python train.py --d_mlp=704 --vocab_size=4096 --norm="rmsnorm" --norm_place="pre" --bias="all" --tie_embeddings=false --init="normal" --init_std_qkv=0.0312 --weight_decay=0.017 --decay_shape="linear" --final_lr_fraction=0.0 --steps=4242
MLP neurons of a small language model. Each row is named by its layer, matrix (gate and up: input weights) and neuron, and shows model dimensions 160-255. Each number is 128 + 32 x the weight over its row's rms, rounded and kept within 0 to 255. Numbers have three digits each. A neuron's up and down rows have the sign that makes its largest values positive.
Before each neuron's rows, "fires after" lists the tokens most often just before its 100 highest values on Wikipedia text that the model never trained on.

fires after: " h", "e", ",", " w", " T", " H"
L3.gate300:159128143153092151105148164138109119151143136146133144126100143069121188161170132152114168087131153163146114153106158179113087172182131105180147190115119091099186150160130091073118101074108164140100156121142098113167119101125124152150157154137136080175079144151216169125159124082125196095
L3.up300:126135156121104061120105163114138095092134125160085090132109163079169160115148145171174122097084128022172146171128103127091108163117120094103161163140085142143134182195139125101163079087060081108129125120063163149110117121053152124130131119172142054140123101131166186154150163176130095066

fires after: "H", " w", " c", " h", "W", " N"
L3.gate700:124086066156135152131108091112124108118124171137129129177081157141123145179163075154090096140106090124141123099123116123107084156118090123104116114085178048154177170092160104140126079146106138148155124047113142106090108170185108120124139059078096149176107108074165148180150127073083140089
L3.up700:131143145116191126125142126168113152195155133126118123126110121129173029113170160128075123114138186152142194087083177194121086192127106101112112101147096147100116159098130089103147148134097165083089145063111089107112083161114167104167162107151104162169149152148102135126094177151122089112

fires after: " N", " n", "- N", " | N", "N"
L2.gate467:098173202115123150132141070082155130161092149117176125116139111092171141148159153107108162097118095128163152080168092121193161118119121111118124179114217163107084205134146158097134141125178150117121123156134231099130163110085142100055177140151130088149119134133134149214120100145176073125
L2.up467:140135136075102113118127158121132142110119095140145106150048101100119152175122106101136164129123115104137070148181142133148169130067084232101111110117121105118110135138119147065186150093072126104137122106110085113209182157115148135111116127149136129112144166083097101140149093111134153237

fires after: "2", "ra", "am", " com", " t", " stat"
L2.gate340:113147050115090097112121103090090158148117150116140152163115091117154116138140098099114193068100157157142112145151124095111138128102130119077113140099098140152137159106126125101201152101116099120110073113184189106166124130124164128177109170160152064128080153085095160108118170169049138134
L2.up340:111097126139143126208172131138137123195122146105123139172155081099153108153172138095102134090147187089164148154136069117142114151149153099160093170108105138154148156125187180127151224173164073163089102076143146107123086129107146164125093080138099087081100159120146115117219117147079132138

fires after: "w", " th", " br", " Sw", "h"
L2.gate700:144105147118136127092139182108172109115141148123113168157136126113102156139112141151085154127125089116198157103105112149118157159138137101047121136130175119143118133098126101145117102117145141145136188110102035140104114146156105143113135169103117131166114148165119150177099158118177225142
L2.up700:141161100133149168108147128152132110140159152147153218163131136129107115113122115098052175128187146135148148131139139171087122049090132150092158085151161072108169152128151141136123082081125116086107163108104071101143131126074121038120148117121117144188153108131107175115084180083105141121

fires after: " s", " S", " m", "ec", "ess"
L3.gate530:114170139104063178104063150160128128154086077111177118067106198129100101098136123075105140110150069174128157104169141126153116082109110143149096121147138126139146073123118165136051140093061124130084114125095146146087180093160157120098110135151099142112134116066138143068134151129107076116
L3.up530:125142155122114125170102138065104075113105119085142116144118106146097114121189103183144155133153123147113146183185124182077087123108119133112102105098122134091148096106125137129104095132100170132120187160115092149110125078146118101107124147132091177060135127116099131099093095083184167102

fires after: " P", " p", " C", " | P", " | C", ", P"
L3.gate228:183125171122085162104094087109158115156133142095113101119128127116138176132132113153117099121180122116123102123066073109144114148129116106197153124084114147089138127057153062135120111186093146115084060096234174138212146087164060146131107107108106147116219206158149082134131128174093143136
L3.up228:116100126130133168154143086093158084095114087049121120107141176055107127116110121210177130114076124070098124143206102116057149050065134136173103111172168188097116140130112141121112039107123154134129106147109110195133108138101116166134154188158144137065122174121176106141096142119090143183

fires after: " f", " am", " (N", " he", " V"
L2.gate350:171074124048102154105088100059096123064173184147111072146133079106118114119070129107139119106103084123131108115099107122135149154131135127167194139145113106152169135080105078086092114107136155146130120151171135088131132104119124118073140040158090092157142149139128165128116152075165177170
L2.up350:164162077126138165180184139170180144079138123165177092125150162158155090127148068113147145133160057130139100115050083116155102160145169116174091106115169074138179068144185146150114157117164107134155148114155178134120064115157137156160100099158148083134167083109086134081113095152133134164

fires after: " p", " r", " F", " f", " the p", " g"
L3.gate470:105129150177147118101136160146097121177105110100132068086101174108159168129121150116183120156134155142119105158143071154089089135196147123084099166186181081143139146109153130143134158167109096103168110153132175138162124177089132099075163177158108106051207143122140117146197158116160122193
L3.up470:121080113117158097202183147175126081190109132164120144095048132067101109090182126139133157074130092108096105181141130101133130144160089162156180131109130101126150064096127065130097160169126103110121185165123111145148109106147105148113104065162133124100120143114102114112116162103109145159

fires after: "h", " H", " h", " ph", " C", " of H"
L2.gate374:075120132203195147138113135102149113078171083113123075134149106095122199125153139171143137097080156067166122111174186128131096137142103082119153119148162126114172136126101062168163107173141155100117150103113106098218138157052103131123160178118142093195142134149114135148140116148162129116
L2.up374:124172069147118186157086084183201106121134134072120129079115162125107140148203157196098195081097098116108165090131201175140157142128116154176169144155157116157077085146133163120130139118140164123128085124113094098111128139111142124170143163072185158104124144122108159101183157173128071093

fires after: " | ", " |", "N"
L8.gate86:131117120110077098081132077121186092115068151102126144120117162082121129149177202187114163175132158107108173078151147103192060155122179095083153112125153081117135166097131084142093135185135119157163103173140135102174123120144131151111123114154116152116129167119149174201155133161173144120
L8.up86:103131107073156119129100089108121078142118115134174204122093167081156130167143092123100145125129126117153116132145163169147150119111184138108180083104155118136123172132105170148136167134104118136167166171140164137158159082072113125081186147167141111134153154158071166097081134136127137174

fires after: " f", " p", " sup", " t", " suff", "f"
L2.gate271:135167171070089118053169141155197105117183115137096078112094121167153172126100127156149131123201142093101112123163095145161168035093091185134204111089160065065120074118113107123086147135123103133164126143074114092125116125106112141092129146174112103064148127145158174129117153102136125151
L2.up271:124167134083107084081168142103157085152117131110165139078148083183161106129124164165138129160142175147140129104150152106122118050112134133132177124124152080107197026120179133140157207182153102127150140130093124111188125128125107130175106124136122101080139136153124165164098167131104108136

fires after: " s", " cons", " ab", " d", "iss", " S"
L2.gate691:128158081128146152127106138101082127104111133123154122083151164117096075117132123162120155109063116096120121091103138143138126177109093119103160101126120124138143149113119103120163076118101149145151160173148150134137094134133112161056139137138158129197089105101114160131072150125141153114
L2.up691:142143126054094153102136146181122132146140122070144060110158104142113105119071117145114162138137150111083147119120162161119084130141130143187124166127108157126147121181119165126148170154142159102161077176124190198156093105118125194148098122087078149083151099121149075124132111077124082156

fires after: " B", "B", "b", " JP", " F", "C"
L2.gate677:188154155141143114045122093130050152120106161136167164094126155123130167150136049115165139092144139171102096114196122066021120134197129112151122141091137100128108165151121100104116131161130132109156116143100155111112103139173148112128143092131175140120124064099172094150120079131073110121
L2.up677:110186084162152128104143137156074110139138137103102110093171114190153133191108122021135080102112110156088118101095105078085038167130125105117084080111127128087156108152156115179162151103180099175115111127121134138113105115147159130131183115115066123095127142148095138090166143083198135082

fires after: "–", "-", "As", "/"
L2.gate558:186113067175144135122148079105149102092145115111132050139097140151160160124129134143089114161137175147129148113099191127116124144139106124126141123117188102118117174119098162136150120092146029103110141098104113145143106105145100105136162117154124127157175162160134100137161079072115140141
L2.up558:121133129164105078118105114143207092093119171107132062143150149144093144123112136188119142082175173127082190101108129146142102089132165150138138074128171103163123118121122150159098086139172063111143134120123158102147147138134094156152181168160141070154109107172121169179125153122107075165

fires after: "che", "he", "te", " Le", "ax"
L2.gate400:094109101124177137163163174125071084133121185131132080079156134131130091207179069156133185155130110136175131148111075131132149137108179140068190143154140112132132137128109174108116139149135107135159148111153143148109155149142181068105092065067149100171099081089164210126106148102209077093
L2.up400:101125194133129137122177114128088150103094153101196109137100135145128171162127095127155129123195129152161136125075087172038146185095097081136156133073148140125122134134130068131100095093095122157137123142124153090113101137051134169190059135131096080210144132109090078113145110114170098114

fires after: ".", " ", " (", ",", "–"
L6.gate329:096115141160137181160127147089112144077113158124110127136112132160145119139134096164138170156185062143110185168145154087158132151138135095100025118145163130147108124147124144118137102148160124147031131158169117139172095110099064160149128080161153162094134153151117115152153157192142141149
L6.up329:080158177103137044128094142125097158182130127164126082125081101027179075133162129161121190089154067126153176158157094161119128136122072150154115100085158111163125129153088121108153167107096118158132183101121134098118095142123062131174170158105143143130154164130072122158101103157167137176

fires after: " B", " b", "B", "b", "-B", "ail"
L2.gate620:157129122173152129089122114079161074102150081130135166120137085142127140121093099158101112126137137126115127150207073141115087090154110125146184141196076144163113162098175124046123142084073099163159110127108159145189080124179140138115120111130134133138216097127150130134019113110154126076
L2.up620:125025117134162129092071103137120131094084132098150126136150033146110096145117129172101125128171150157117103134166073103177127082146102118131190146213122092134105090087192164095151137145117080136142117091095190176183123114146093115090119167118086127183193134104134161127099131113175110099

fires after: " d", " v", " tr", " V", " Br"
L3.gate220:089089085157106177121125107199131113146176152133106215117085134116144123125148116126127145115176090095152171141088153185147092144029149090131157164137111095085144144133126138076164190151106118056183116067184085114148133115092106110154141181128110115082129155171123085159115156111109099090
L3.up220:096142166153084100162065119112084105116121104125217095108124137111159109084136089132099149019079115151117111141121111147124140131136088158108123087128051127140156192144120078118084112106155177066134159141119097161154092149143155159149180136154161167128143118100099120155126069075110093072

fires after: " | ", ": ", " / ", ") | "
L6.gate623:075115162105104101136183142157138144112134108138141162112098136143096054118112172113128192166116083114144113143186140190159092113162146133147151117134115120126153163098145124107126200139170128129116121159106115129154045094157120130178126134135184091166127146202103132134157157144147141089
L6.up623:091092153106127145156190139083139074150116110126129078148128123143143065103131168124100144063156079140153126093141104102110158158147110107191104131141064084130086148104093092118067182127173084124135108136156147141072115051152124196127134130105174097175136159111137149153142122136191193087

fires after: " S", " s", " D", " In", " in", " new"
L3.gate179:186127088108131145104105130156150098159133054122151108101126122163115156144124135116084130139113128130138095141157070141146112065151137080137130147125130128135153100134051139129089089172117116123113088034114177124149080089098156178114155148117111117098132146150086165139177112158171100145
L3.up179:184129074153109117143124159139164085108091088131142169159133197110122096139121111186130147098136108095103130069130076116161113132123106173150104129165118083140138144167128152122109113141089122181159130160139134141135171166137158111115104091105157114075123113095093079136117038104167094165

fires after: " G", "g", " Pol", "r", " Or", " poss"
L2.gate592:132203098100064129150148111078062099129128129090188180126158122088067121122098083158106123116183108114077133163153138139089098102207108102112184194130136143092097110139080165118155104082120087129071104112132158131108083163128106134061104105154123125151150151059176132132136176125099123148
L2.up592:182133066129147132131144129127154111174117125128115114116139141130068106120058161157151128146210151115121050084117108097100150114201118109156176155135139166096068103107091124080137105127171124142144138108135151125126151141158121093085154165117127115142134159118183120161154160112074185133

fires after: "1", ",", " | "
L8.gate162:104087177113104132105086139165120112147077157096162118166092092103101129093152168120142155145114090126172092111168090101155117086140100081168085132089103080119147124162125135099109165161116125126154165075067105113139143128120135133177121129122199158076133114098095122166159119124124119132
L8.up162:070107132130119014141122154138144143112113115158197105158122158135140167072138144107115168126158158132144117101117152101172125123143098116131156136104148110060178115134125118107142104163123152117109192097123088061182120117097125155181150138138106135097080145171096128150103130178134088141

fires after: " F", " f", "F", " kn", "- F"
L2.gate118:105091187166189114116084107123128099123091101089129107087150144115156177120107127114125132112122128107120083096119045143144140149182135154191145095124145112121132135141117087167132093113089149200162176093123142100212175186141095085136158168133141152062149197174102102137167078094124128174
L2.up118:192123140120113119122184168161148088129098135108167164115105182145129118141091130105145116151116092150131089158118109103123109130137089123132120096104170128096106214127098143123157125121178058153056150146138151081108105197106113126131091154134181080175126150133127169134136106110158149073

fires after: "ip", "at", " Cap", "ab", "ag", "end"
L3.gate355:125164136114074143090148144101126148123104103121202081070155104113159109126138086125117092141064158085103148117140119174093167082151132112164113153131120123075144101129125105148183151208078096149182093113135154134148116092134143107089116144122170113075131131090163244145163145089114101196
L3.up355:130132162115120084116085216150102102075115129071137089112125126129125120147159140139115070184169130138083134199127140115114118052149085113113138128107147125110063148142079145135215109171073118142204117109162057101119121105117152151139135115181175152133125131147167131153138105125172116186

fires after: " | ", ",", "1", "U", " / "
L8.gate156:166118145133151104106076190114144143131122147136205121129110158177169123173125168190135160206131077102151134105131075152144126133100146133075138130103142159126150127103099088077098121149126130111090091184132134110141166207175105165136107109128045063106066114065111142180137141106177143151
L8.up156:140109076178098100094143103126141126152076168109156046182089102151160110121115133144138172171105104096140141124121139133147134121082111131032165112121130140130092121154128113086096139142071103107102130149095061145153101180135069127088148114169090157154139110120110095089167152122111099218

fires after: " in", " In", " s", " for", "In"
L2.gate284:105157138134108091098102174137119171187091130099135088154131114080179127173128089124145198146124096162106122103104182095154146153061085064146156094073168135083076085099126132144120123118137135131184108119063107084142065154118120063150134153195125127129166162124082129138145104092123087152
L2.up284:103177094109165111147102104170218134096144185086109130175149126119160154138148115163123110143091096102088155160128118162138126102118139157137156080117151132137175110153104092111127077129104144105143171084143115134115117050134152109135183156129154112095116107102114112107110148167170097098

fires after: " in", " In", ",", "1", "I", "."
L3.gate464:145195171166097166124148060109172170139142193111133096116172181059129150140165128118120160115114139153174148112109081111137145133143105135131123092104107172126129152139061163090135127107144150165144128125093171094171085137120164127104153113137130114142142165140082101155150118120141113185
L3.up464:129132125048150124147104077113146118165172170071181142183142154130132112148130148108122145135114094136079106117115075068137110096162140138147119147110197174094085120145140155096136161154074130115086161124087156094106115133133199159134177098169166131138139133153063175144158107128122107119

fires after: "\n\n", "-", " app"
L2.gate49:098116069109171121124178104139170127114140150150112065174121148196162138117138131159190130125124204099138160081150089141113149103135087088100064176136154093074120056075109157099104119096168132129099177164092167119130125161127105155117179098142103145115152125134153160142141085152180139131
L2.up49:143074174160171179139156153119157074172086164201136105123094139126106125109155123128126131157144109151066118107120146148124139168090126143192107122114172117125132125145073114190053068151142153126128134098100114152188101181161107137119088176147137166141102122116045158121092093075148150145

fires after: " | ", "\n", ".", " | −", " John"
L8.gate175:108116136119084117169104096145103199121142110129109135155132169159159145134065157157142167109097135109146162171148040109077103085114072112117161151060153128145085079141124060163108138089190098074146146132110127157176150087119105135125083115139142133165117129082162067109094154154109103160
L8.up175:134146127061171049104123097197115186125112103071177145133135131137176166113081148109129111168083115148183130162178130109094089134105120161141151097144139133073103112127113095099101101113183135133073145070145151112155125117117145107142125080110130172099129173113144145137107142140134133160

fires after: " ", "-", " w", "'", " ("
L6.gate243:146114188176125225159158098138114094175143181157153121127153105120104161129141095187154179119119156149146137100089121191183104184140148141105084065126164111138134109155107096131127117127115165096129121085049190078095101092112122103116143101160139144098112189189095180088122098165106144113
L6.up243:137066131148130135135119060130087162162060161118145123175127119224146173111126175167127206088042126105103106100140138107176114148126133101149084151127124145108163153164136114110147080145122141131113067110072168096102135094171116154103092138144121126172129116132047122131106166150161143148